python train.py --num_hidden_layers=12 --hidden_size=256 --num_attention_heads=2 --num_key_value_heads=2 --head_dim=128 --intermediate_size=512 --vocab_size=2048 --hidden_act="swiglu" --norm="rmsnorm" --norm_place="out" --norm_eps=1e-06 --positions="rope" --rope_theta=10000.0 --rope_fraction=1.0 --qk_norm=true --attn_scale=0.0884 --bias="none" --tie_word_embeddings=false --parallel_block=false --init="orth" --init_std_qkv=0.0459 --init_std_o=0.00938 --init_std_up=0.0459 --init_std_down=0.00938 --optimizer="muon" --learning_rate=0.0162 --lr_mult_o=2.0 --beta1=0.93 --lr_head=0.00678 --max_grad_norm=0.5 --warmup_steps=76 --schedule="cos" --final_lr_fraction=0.1 --batch_tokens=65536 --max_seq_len=256 --doc_mask=true --train_tokens=210600000 --max_steps=3214 --dataset="wikipedia_en"
MLP neurons of a small language model. Each row is named by its layer, matrix (gate and up: input weights) and neuron, and shows model dimensions 0-191. Each number is 128 + 32 x the weight over its row's rms, rounded and kept within 0 to 255. Numbers have three digits each. A neuron's up and down rows have the sign that makes its largest values positive.
Before each neuron's rows, "fires in" lists the words (lower case) most often at its 100 highest values on Wikipedia text that the model never trained on.

fires in: "both", "such", "her", "it", "breslau", "including"
L3.gate80:180137148054108148126136137168164117155081111159157133138204111112112083080096149139153161159134097123197124119147141165119110171088164135084125126149068128148106072101092144142134086102092103179170181141101070068113115131156137198081148105097129149120120165114176159136083117133103159148081113066095041118162183126102130176116124187128119173140139092137095133114174122163171122157054206123129144122142115150106057125165152178138158181151106129122112125081142078173112109125151128179090141175111101098089084126090166096137132117178152120124116110116148147146107092176068138144
L3.up80:130120168154102164103164107082100122084092182141148179182116164178119087165208138130073167171150131143157133103145103226140087061168187178165131174147115131102068127105133119216117127081149095113102095143126163112114085137139158118109100090096102061141162160131108128137083164095203176143133125105097076119177142195147147124110077069120219117138155096184132136164151073081137104120082088153144077125119095128160165082125130068181103130124150135150129149154117112090183195182129129178175134133155072121158167132132118166167126140133060162116138134130149130085100081095126111147

fires in: "may", "february", "march", "january", "november", "december"
L2.gate390:156097104129078170113138034075182116117086167169110149147099152154113148160108089118136096109140112115184083128135124119139089133116144192114145147096107090147182112165138099073157122108163136100145139121138145172074133077134083093156138123116161093136121160090136104094141078109115127148135072184156095173159127150167185135170087101147111116120084224137103118118123108120137150130098119099081110090147156094146131097138193146163097153129116098123143084138132135143079075103102187162096083157143092175077180115166162126129174134133108092142166148132158153087188156097110175133
L2.up390:187196106160094111107130093063147131123094151153109123184115125148105131140115140100107099129136142092198102155136155093073108111138102160141157104149116129150183082184110094104161180101182120120100122106120117135108092097147106098131092154122146039147079113166165139112126059069158137107154075197142170139106128136163172163125080099145121139092137148152085099108150100099123167122127151130087105095137160089116152103087159111168131171173168140123105095107112120173055085108085119214127050126145164151089117052065164086113115116096150081154147173152160093096159183101108190126

fires in: "was", "is", "are", "were", "would", "does"
L5.gate476:118145191109202160122152147165122107109075097121188136151100111121147090127177168094103147060197204115115142133136176112154124100155141102140160181122150098108163086178144190231126190137180076155121141113101080160124133145094154121148137077147154145138129160139158173110100104118064162058083145101081130142119169114116121110093054106139144137107144108166117189043150106055112111094163119099122110146065147080146145104108109123172128092100143149089148180134119157149123086150131139121127140132131118115159187125142116120146162143144092172169171102078107100117102070153068140111
L5.up476:151152110106099107147093101104109166104148086113065137109145165175189100120150080135109126061175162179161102198197133118118083162140163161121107120187126120192167087132138125143179147166092179064091090113175095187113092142168152144146131150162087076141163130189105159145130145124101145104118121125144154079133126112122152087130140080117120113117107098155141162178185116101106115102068118104116158095119165092129135185149161050130148137159125202124112136143138116109115122180184110117128096100101110164105168130108121089166101059095178126086167092143076076131100148121137116117

fires in: "be", "best", "beach", "behind", "beginning"
L9.gate219:109131052131140112122137103168148105082157175154114107154119086105121131150135170127139124135058141126118133088175076157117085136134121128142150161129115113131155117164111130099105114127148148154109164148137128098132052159196079066102166145129137107101125195104167166107134170119129137113119153189140112126085095103137104176133152145118155139162096146117172145169092074155115116068135192153120182100105170104078150153186147108158114159139101131035077114134137128134155133115166086117053172084154129108098126094122127130066131167139128160118160067139102170121129142109157082120
L9.up219:114152120096109133082088123105184138093141122154123109114141113186096165140140075105068084174121165113056125108162100114134142116157135160129142144117169086117098165092083140098148141083136074156140132130118106117063115111135083128105151103155127131108117098132129123148075088161130121101070152133132145122129079108100123127126156124120120078154085169090154154185115090186141097141153056125186169208117154117109152141084174109083134110167107217164123133072145146119132085106039163148171111099140135139194068137075148125113110110108093087104127151140097204114083157097038135161

fires in: "at", "from", "near", "within"
L2.gate507:168106134095101058132193133136158174061157108130138170198162108146141086134118160085137154111096177131099150139107102158127163140158114066145154137102190104087129168121142176095140132178125164153162137161100194137183118160091140097117133073093131147139106112112148065187105092141140080141136132147102123161138062117157065148116136150174151169144140115206149087143077111179150137126101125082108135165076127149116048085151122116074061128142128100129146134095042164182161091159117177130100163141109116109098100084138139146125108106102138131102117132151189123135148080168113117177
L2.up507:158148124079106104123131118132161138098112107106128179129118112140117082088121178050136069099112227067172144083114102180103175138125116108120124146155152142137160152122103154075177129140129181105093143196098160104191186101105156147159141132105095126142080101125112164168093141136107123114113144119188136141144094124142090152138088159105177095139074077161124149129098133127114157098135130133153117160090099195162114102138099157092097092133063101112136071110067176157148108141127186155083189185070091104004111117135115148110100138112144104073146132131121114124072096144122115075

fires in: "is", "was", "approval", "global", "impact", "has"
L3.gate447:091140086128135066150063121139115091130096139101118150093216096125184129148140136062130079113126163156141125124133115058185101166099076129169135137139169118148126127094121161149177129092127152067122127084092150064185113158154121160086107125100172069092099107210111130144128136148126151122123108125154132106156119214144132115071087138112107136170098133100188108143133095110146094103144082154140103162124098170136120148137124113203099080131126156199077088107114148111155080177158143160124157131199099153133129174157154123118113113197153174147187133089068155152103121141137182044
L3.up447:063125109061164141147095093102117167130167150154155151159126085108130170080162095147061094038130125125101173119103124146121158107143117134147150172153126130073142122116126185119107129152099128082172158092098100138222114163125075151198141116097123113100155134094142122052079124150110114153121134057151132070135123122173164103103141136082176115143146136159183116097087170181137096058091136102183154104127164104149089101131152111165186151096128130148130138062165111114174133152189155189116093080103159163156122135092161142126147109127174102093092082081131157103103136124035095142

fires in: "who", "hull", "daubhill", "horváth"
L5.gate423:136148164157100139169049078158126125132176138094106179187131108135129135166129102134167176087175106116173114137082153119168075202140127049090123153108131094135144177093137144091069124122116149139152138161156132122126145110107149116123124079100138120162108141124140074107071076112178143144155122125120186106145104093169147167121102075117089129109138129137181104104173091114121094114120079167154095105092155157165132090131125082108188065192081125086146141109129131160112173086079133118114180103137170146057142114138138118153131131118145150087121135132171163048148098142120185102
L5.up423:188125153097140120095126112192066101142107140106038147090124114150114150088146161162161171092158145123105157062193151201089085138131143105124150168124156153153105067103148134122135142051121123134096090069142050133129112226133124078085108095132116109150102138085110168117051089099123075094171141091130145192103124142134117121135113091116094093090111176106063152133099079117177071105106100157093093084098125160161144113083139155110135117086140144156092201141124123127124125130104126113161115089136122123153194113111127181207159117103097128069121144185112075092122109106141114085

fires in: "american", "world", "us", "championship", "french", "usk"
L5.gate205:081167077086109165172159129187091170097163060122148085077154096101109145155142095105127124197114175147136167160100113141155089137108076119156113079127096151164145086120193141109145127133206145185223114134121126093166096123165126161163135100146172144086080119104111086094106134154136111162142096154118166169125144084105083114075161111158156117141155192129113131159134083144094082128080110117082123120101125083168124124126067110134084127147171143161054128125097145150062102125186160177112127107106103153188120147150144128143071164181187124135122157122123115129114126069101067133
L5.up205:107146128123116144166156159158079102176103140123144134109083139123157146128105111108129113095123113143165168162152178180106067127117091082093107093156076115118121157104089096159172149083189127053129136091085078105159181189143149161140141128137113123125090155169044087067113126170073082133197138164136105068135113106096145152140102181196110114108112190110155134095097101122143132140065091146103096112165142159165068073129134154149094156118157091096091147121119110139149145171112106122139088100156107113070105111109174102141161062139149151147090155108154105146150177083171179123

fires in: "player", "work", "world", "street", "television", "works"
L2.gate243:105140135179175118122123172164140174067134134085106116130192135181163106162136087062101123131158123072113126128116035119142110137119123159145107156176136124125089154176161127154077132169095141192129140077096105104155090136061125129167169096112122106120118152151128100126143166106167105160106102143135147109144103086061167123119087139085120082160093136155091152152100128105168140130123135165104090121110121114144084151116146102165161102143111130097104124135159121108149136116148142137151143114193163169114153204184142121145037189088156127147228136158130075143137163154186163076
L2.up243:167108187123105185165123205135151158076118160119117090066159112108162086123154134091135168089189125148127113127134114147117103165219101117141105152184109089086107143152158118193058082093118125130149112132080172117109075207116175141146101111119121150094144140168120136078108157152122076110105160092122165144144108102087142051121105139070128093032105176118095145100137122077093129115075078125111129124144137111122104104088108090163162162100095094106089154140141103071107131168164192117131078106129182107138110101109126101113112121117133087129117072133184104145138130108183124116

fires in: "was", "new", "york", "san", "south", "united"
L5.gate372:068141142113228080122175134110144122101108128184175161113108158091162203139126150118146148116112114148166112133185154122138149159153149165130150157118116112150082086084191180121085120111164070141061118089145107119091126098142135152108123098132139070110095089083068156174015117119063076133143094125125155092105138109187126130131170192169132113104146111157168153140115144150098124091093073138129156155123187139133119087152152097149145141205149098122122141116137094139122106092169119108106098117147093139135154127073124128102117097164130117096151160112170205089083168140123109167
L5.up372:160137109108099152132194112103170063099102134051063151135130123171123163127172124143152128122099126105151174105113172147140081155102129133130144156175112191123154139112162110081111139125146142086138148109132109129110129099105194123119085128201094182145130152078128189177156142154072141137133097083047101127109107147128086136125116112149178186202151162133138081157120141119094143108147151100114128147015119114114138070178100151068160119116087106130108084146083148171136160112159189138102105107104068176161172154151138133166136100119187133120135096135105152155147151118170128150

fires in: "of", "on", "about", "for", "with"
L9.gate164:139084191163050107156165138166110171065118102146182075092174173109111121138093105176141112156067188114215135151121162150072140134135103108146150174124163151052082091096165121118094165084152114142098084179156101084112054131146123148148147171121075149082088070137170113109119113160154097121163104118194115102135134055174135113139134148122155183095128165124141174183076120076149145120100147155108124137107125139115140128145107123146111140126119087139128132143063161158188100129117127149113122113153098135159160111138166146112127094161085122197079170107181117162137117124110107113
L9.up164:147148197108135137118133118141100147137165157153150163138149121122158133088131067185168142117151175121168099133153129148108135123126132058064103069179131139141077095104113087126121079118154095093145113136125159149147176171121137094109086144160094199151138156056183097116167112085151123126115170120195095099170111141103135114153120114117180170161121155125141128102145135169062170119088135126107111135134067135107136152159213047126197110147135164134117156103150151168143105143087152114140122122076145097179130135157192187126152120097164171088097143192163163186065202174125095159

fires in: "england", "london", "france", "european", "ireland", "california"
L3.gate153:121120133094105137167134105139222137145171113198160108152127143219098123164130180171161152133163122174145095179087114138153101098179129153148118121127104085059130136073163126161188119123146111143112152080140111119064038075167114132129131148156161171093121137110076160137099078148142091096127133106145167093155163177142136156093125134148133100130121160120108142098158125114086136083083125147129154169098142124163123121057159137147130113122111162122072151069158172132136103125104127154140091091154133192085182137087131076197143090155153135173133105145151073147133106192126166150
L3.up153:111101127131145141118174132144142132089138155201121119139146184109192189177072098104174118096127128142110162141222112159107141128106105103122160127138116137152156126133168138120214133143138130147152163169119063104125127197086147106079089156125197152160048122126061113094122094158112150161116147101118133127109113126159139145049203141181201091106128177152099172166152199132096151195149167104103164102135165139138068127093160073165122124127140131167122134098152150124121111131151094128130123166085108157139105155107055135153122171155134108149082079109160117146096077139122160171

fires in: "they", "members", "features"
L3.gate196:120192153108107193070058223071139135153119156158137126135126125099128114104120167088130156140139147140148107177156119083140125070114163154125124116064172179196139113135142139121097096131166118163117113116180163172086118101144137166176146144148099117127088137207102127098099123154137096148109096140167141163061130090185113120142122179146119173137175163134133108126151124063126172113175158137137111135086132110108149119145126139128115111050210061151148105174117140094087107115157142092106084138113074216106167111135164153140175158163157149097129152104143140097164117163105133127
L3.up196:154121109112111120114093158097078158196145132179143023095175128198113122109102071110079125138106128117127139153167141111105126123130110164134156148088108097177133137179160132092109098113169155104178125151175146125108067118093099115155113073107113081124100177154148136134145066098134081195099084088126070128181129126050144138104153167134125132085153164092134099096154201054031128136121069143128128158104154107135123128162139100163097186081132161137113140128122096157076113121083166144106157157152145094186119134163137094171152125161138111148100090139086066100163121163157094073

fires in: "but", "than", "because", "could"
L2.gate282:105133136130160120134076116128130113146176149104143138130108138094125108149141070139143150104050097112128130135105074145151099152162101082130183115138115080177168150118140133169085134203150145075140202121159138173123136151132129124140108142134114148138152131112139182083146102148180105116137105124122139110071187093150089160102159112076140191105116158120122122154110095147188147129160116128180167099151139183100098148163115146136084122133087188096177119138140092087145105083090138152179136099154153086078166182137127105112152067116021135131072143147179187162147157134129130127
L2.up282:122122104184073212108131084121101140091125134161122177137136139103130121057103114108100120149124056086087141080182138181070122144114162093139142104157134107125143140088127114139157100134138160138114127175127133121166098138084139170150156136125101160124105152149188150172153109137130146137138145152145145137153092098124179131166153085148141158204143084119086115165150127160163172162178188164139159171128127084147143095107118115129210112115108126131192100182112112161148117160125196105100107085081119163131105163219118113098164131252115143186153061077120123115122120118150158062

fires in: "october", "war", "november", "september", "may", "june"
L2.gate439:134136106093158140116160094152151136163111156101156132132168143147138112115133136129098175079075191122069089172088129158110175109100136141145167087139191143052130112144100161114126124163123095105139113096157094115152117123165118112145150121164162119163167101184076158161097095132132165207126130180112087082128093170124122169110131172183146096175061173146083104134085156082053111129110104080079089132108057169075113135106139093134111174020133065142150111067138124149082099137128138172189131156124115067154155038116147101154175061101147157107113154085136149094081142070136164091
L2.up439:124081111111143113100134122097175186143123188121188180091160130185160081106095130070166124104147152138106116190114139146125124153129083162109109091114121079150123087117129194096145113082115044110134111115140136136099148129144103113152134097160106151151129121155123133138101106130065130144120120122136096096091111129099120127075119088130097148132103217094124148046108119045106099197135157087091139148036148128084048117136163135113116101106132137102127162072144112141131106117060106158168139223163174111152194154161137091135184130117152121133142131103139142198081137100098115172

fires in: "acrantophis", "figulus", "stemonoporus", "sinomicrurus", "thoracefasciella", "macclellandi"
L9.gate493:170112092125170114078108140127129153136169117178081116150120104127111108105109187126114098099107129118131107125107112160115107104084100165142093069173108156078122160096095127208092127117150071083135125103118137126130097077134082045192102083168091060117082153169118121155146147144129123125148117098127153145060129120094095121111080108087124119114119124121150134192162134191131156104101125092131114045127099134101122183130170145140094112092130129147159088148119083157136080128105208117138149139132136144074130112156163113091177137149124083142072161145136134148141130129136148103
L9.up493:087150138106166075163102123142113106171152099087154098165080166099106159156091161139161124139119127128130213186119109194142064109082092083071131097095088106115123098101158107147156112113115122141136110130091125138126136154119161128102104148087105116127118087133087157093133137131150127130111118096159098144096146158169159101131124146143045101094171092125147127087107081071118143074101091101083107127084109162137157173174142116106122183108133107089078076125107166188165155102165161178146123171182122107130182187086137126121178145152081125131095168123141162128156119181130116153

fires in: "were", "is", "was", "are", "be", "they"
L9.gate36:147093176131087141102148162095072108063081162151174147109166109134198131150165122160141112170154130179147137137133165150096204168151106157153168187150167070132128109131141175180114138143189102168111113179130152111140148184116132193108131168199100089157107175172154059147172173149091130133122123141118103158061113146091097075134121128146202081177042116118153116142104115116151114119173182173101114172109160101100104094163111132108139111160093114123112138154116084144130090122138159113133182165131076160157161121109156121127077117146100138091173119190091091104175178107155134123
L9.up36:099166076089128128106108128138161133106112146093116119182095142075112131088147088155166144141112128091137064146078169141161097129127063156137167160161101132133126098118123100047111146131116100112105144137154097158146127031102135176095152168157143102082145116114107134146115130152103137075190185120196133145167134132157087144101106120076148173125170142132125134071150141090098113147108052075153065133145124158135143148070089136148106158110130163184149052181142089114114129161156138116024160100098122115109108111094031111113109120157193167208151144055141113133060112149159086210

fires in: "january", "july", "february", "march", "october", "april"
L3.gate484:183145078162165141143186076125121097163117148142104179164159114145149083102087126129185086123102134095146107125111139114084108077158163171081127145077157160069135157082186149071157145115136117180134137154124082146138142083107121183117120057160132141165128218112106132122127116152150127068118128163188109191167091152115080080162098168038124126155109155106135143030127155106116157091112127110141189176105141127078165148111129145138134190119133169112177124108092146090118156189129153171105119094151179137081134108099119136094140100165141142147152097122195124149121146149115127131
L3.up484:132098129104233124141116117050076135185151161113165130089088143099139127145143128156135219135149148144121054118154155198092176149116154118089146138108121063125129167125094171063122136147140094101109148163183093134128090108146127143145143155160113106125150126192133131206155118141156152154111181147078153131145140190121075146116148128125135121145105161045111147125117174127161147110115080154078119135067084141135093137182135122167147148108179050115056136080110108134128074102136142138119081143092158171106179105126148141135146103113160183176117156163154134136144166109089176178

fires in: "of", "management", "often"
L7.gate197:084129159207037134103145106115123109153111143154168158139154154107104147070076128135125111086212119149095065109112112134122081108203089152097096074138086075109104160111100123158138093073133119100120129072102065119137120125196171111136150178146115147071113149090056147171127122131127137127121076125115106122076084125176116092159106135133122109107132149153150079138050087137125161141052092186104159130138086086116166117129141145166127133115089167111185153159066068131103068124145146160137105098119132099179150128121134152123184162100133098111132187132123135132117171134126105059
L7.up197:153194101157128182172067099111098124138181152111103188143113138070140137073113076115077113173082210074103103132103150133148175077137138167098132100104142136158071147098080146111127149140075129156145118142092131100184111100117148140168107151097150104114061096153107182109159142111102137139108095143196103151128142146152135156211112150189152143117117101165119117162121102119146143128110126116083098151093148105119129161074080147128123091094111175110125173129117144126106078102094169138121157133171161114139137125204138194099127101103145134070132067127212153149095123082113154060

fires in: "first", "general", "lord", "john", "shabaab", "then"
L2.gate71:157073139110090155123074134109166144080111113147137150150095091130151110107103089124122142095090081115167132086144088105161079128157118150133093137164141138158077157069064170127053116135069098127139143140158078185146123159059104129127131132107089119169119100129132087127108087118092136136103090141221150124107160129141105148088144095181163136098150167113074110139228158128095127139141161143137121115112102124090083146123098153167140065115163157122142131157101134114137170131163151148116142192065131070109068130119160174119117104110095178174120176169174180166163129123117129145
L2.up71:209116053144073126149147102126104070110125123136179145146125196097153142167097116123144076119097088170140066110108072116179149018123197032131114122104107147140177108166101145130067150148120143128184106129136094059145108181114179152171136100116165090080125074118087119147132112106068143074102172081184113097128119148105123161150158062122130139126136097132138139117125103131143125170108162141134114149162119127120126182127127152143143106109148105214121083152124174123190077128158057149101076120170125157172092142118140148127160108101123162151188166148131163120193106168175119124

fires in: "has", "have", "had", "having", "my"
L9.gate53:092114115109143102144126133098145166068145134095096128144145109168119171136125153086183092097091159133162097082181129132056108131136092113101182125121135129105111219076096148135128136131119121131068166178154114105122151141155135147174117107159132098091173100110110095158164094135147089094182146120063178158119155128167079053138159101079085102160092137100197147129166043129137126187126193185150146091142147175158111166178136102196134102068084102134117187094137189129132126196167107116103141116172129062062172151129147171071135109101149148114117167110172147083130136103163093093
L9.up53:159177135122137118089080088150165152132057116105101129172111055142152090169181144108148204099206131062058100124139096177198097133119156145148093146131118136106138166107121142132134172138152131131126157131119175088132134139138052179128191130178154124063107144104160125071107148079151192089126159101113099123125103155156167115103096100130148109131128120125107180137142108057102146134085168127070089136137142155136122131113091089099097105120160153144161092083095144177122097134197164152127134137168134101155120116157151084113123152108103110165134089102154146099075127142174130159

fires in: "were", "be", "was"
L3.gate362:132107118084137123134096149108119101096093092143174154092189117105134091052126056085141077122125150111118092131119130115110120128121146155156066122145128110163149155145109141077159145125125115124124142158159113129115150150163135184103141095080150093153099146141125076140148113164162120125119133178141216101151166137086155167079137106095094128096027149106117136162183146149119110130089123121113096137131073097076105064103182150166116104056156126114112132130175109111129059205074180186089140143113136131124189081104101145138150109153137121104174150211129116100158119201144099149
L3.up362:118133111091105099087108119100076136146142128129163176088079145147116103153118078127109094091120088129104058081151183170118173084116129155101106169124128100117045165136099095118102114131126072059082116149146155114164121198153186176107142164086132180125129088166056121159117124074093153114141222050104097159103140079104133075103088127077118169102142107112139146104149042168125113144139151077188133120050130153116140117107148137144099107156122160117147158150121132116096144165151167113172128175115090154079111083107111119182110156165133111132119100111139114097136095169073096162

fires in: "january", "february", "march", "september", "november", "december"
L3.gate266:098082093157091130096117136098119135124125120135136167131130122136113151080115137185146139094083137142100178135139099143174172123208061134087129123115013103135121153100036163134156122128095103173133167076145110119152091163136118131123116142103092162160112151097155130056085128129170145071130120118121133085100101064135128100139126120121115155172126070144124099140088108121107158147099108146177128117129135126127136038093150114118137148124154132113175252119155135125087128099152098173119113071166152119135145129142129085179140135194216122170100111059130084149183210172153138112
L3.up266:177158121148135139177101155069142122157144140127186113126166096067123034098115200150134022081169138099167157075078093107075138081096169158157179141146110156103147128189112103158103139154176143178168132110132127148105106146113099152148146154097166108096152111080112165198101115090127079120147172158141126176152152115193147214122068165147134130147114087105111159127102101128113145120147199114194155125180132089214123125114116112132147112100151085089111108087185088124108104089167117122176116141123080127148145125084149048080128114144169126148149126153152193151111054144126149133

fires in: "to", "at", "in"
L7.gate115:089157098115126090164127100153134136139120165144176155182196176166136146120111144125042106164135160193216167132081103124136093150139135101088157086148140093152101096142128206129139160189159160177101097106133178085145131107105138084206125177146131165139106154114146116088144133156122104118097182141113153139127067115128147149148167104160171120117133078133135156153085105140075099171188098124120132089128064186094096105171087102176137145138083116126139101109158067084171114092158117140094112122105153128166099171128145184195174105141096133125044143159144163132092112096126118128
L7.up115:184105118159168148148102151165149136122123104123106141160113133139101184139134172142118123119121121111137078113161163115160109190119161152116172122166159112085209125105137117116148125176165176178163119164131142069120094164170161155150170125093068137134136124128113095166112128159155086130055161199165118134104129020130107151163168174193122152108099136147129190160135164162117108094140172117114067082145113147156095073141117069082142112121073133146171121157056161133189174153080151070090091136093097073063139067179132112108131099137096118085143163142140123111106114134137135190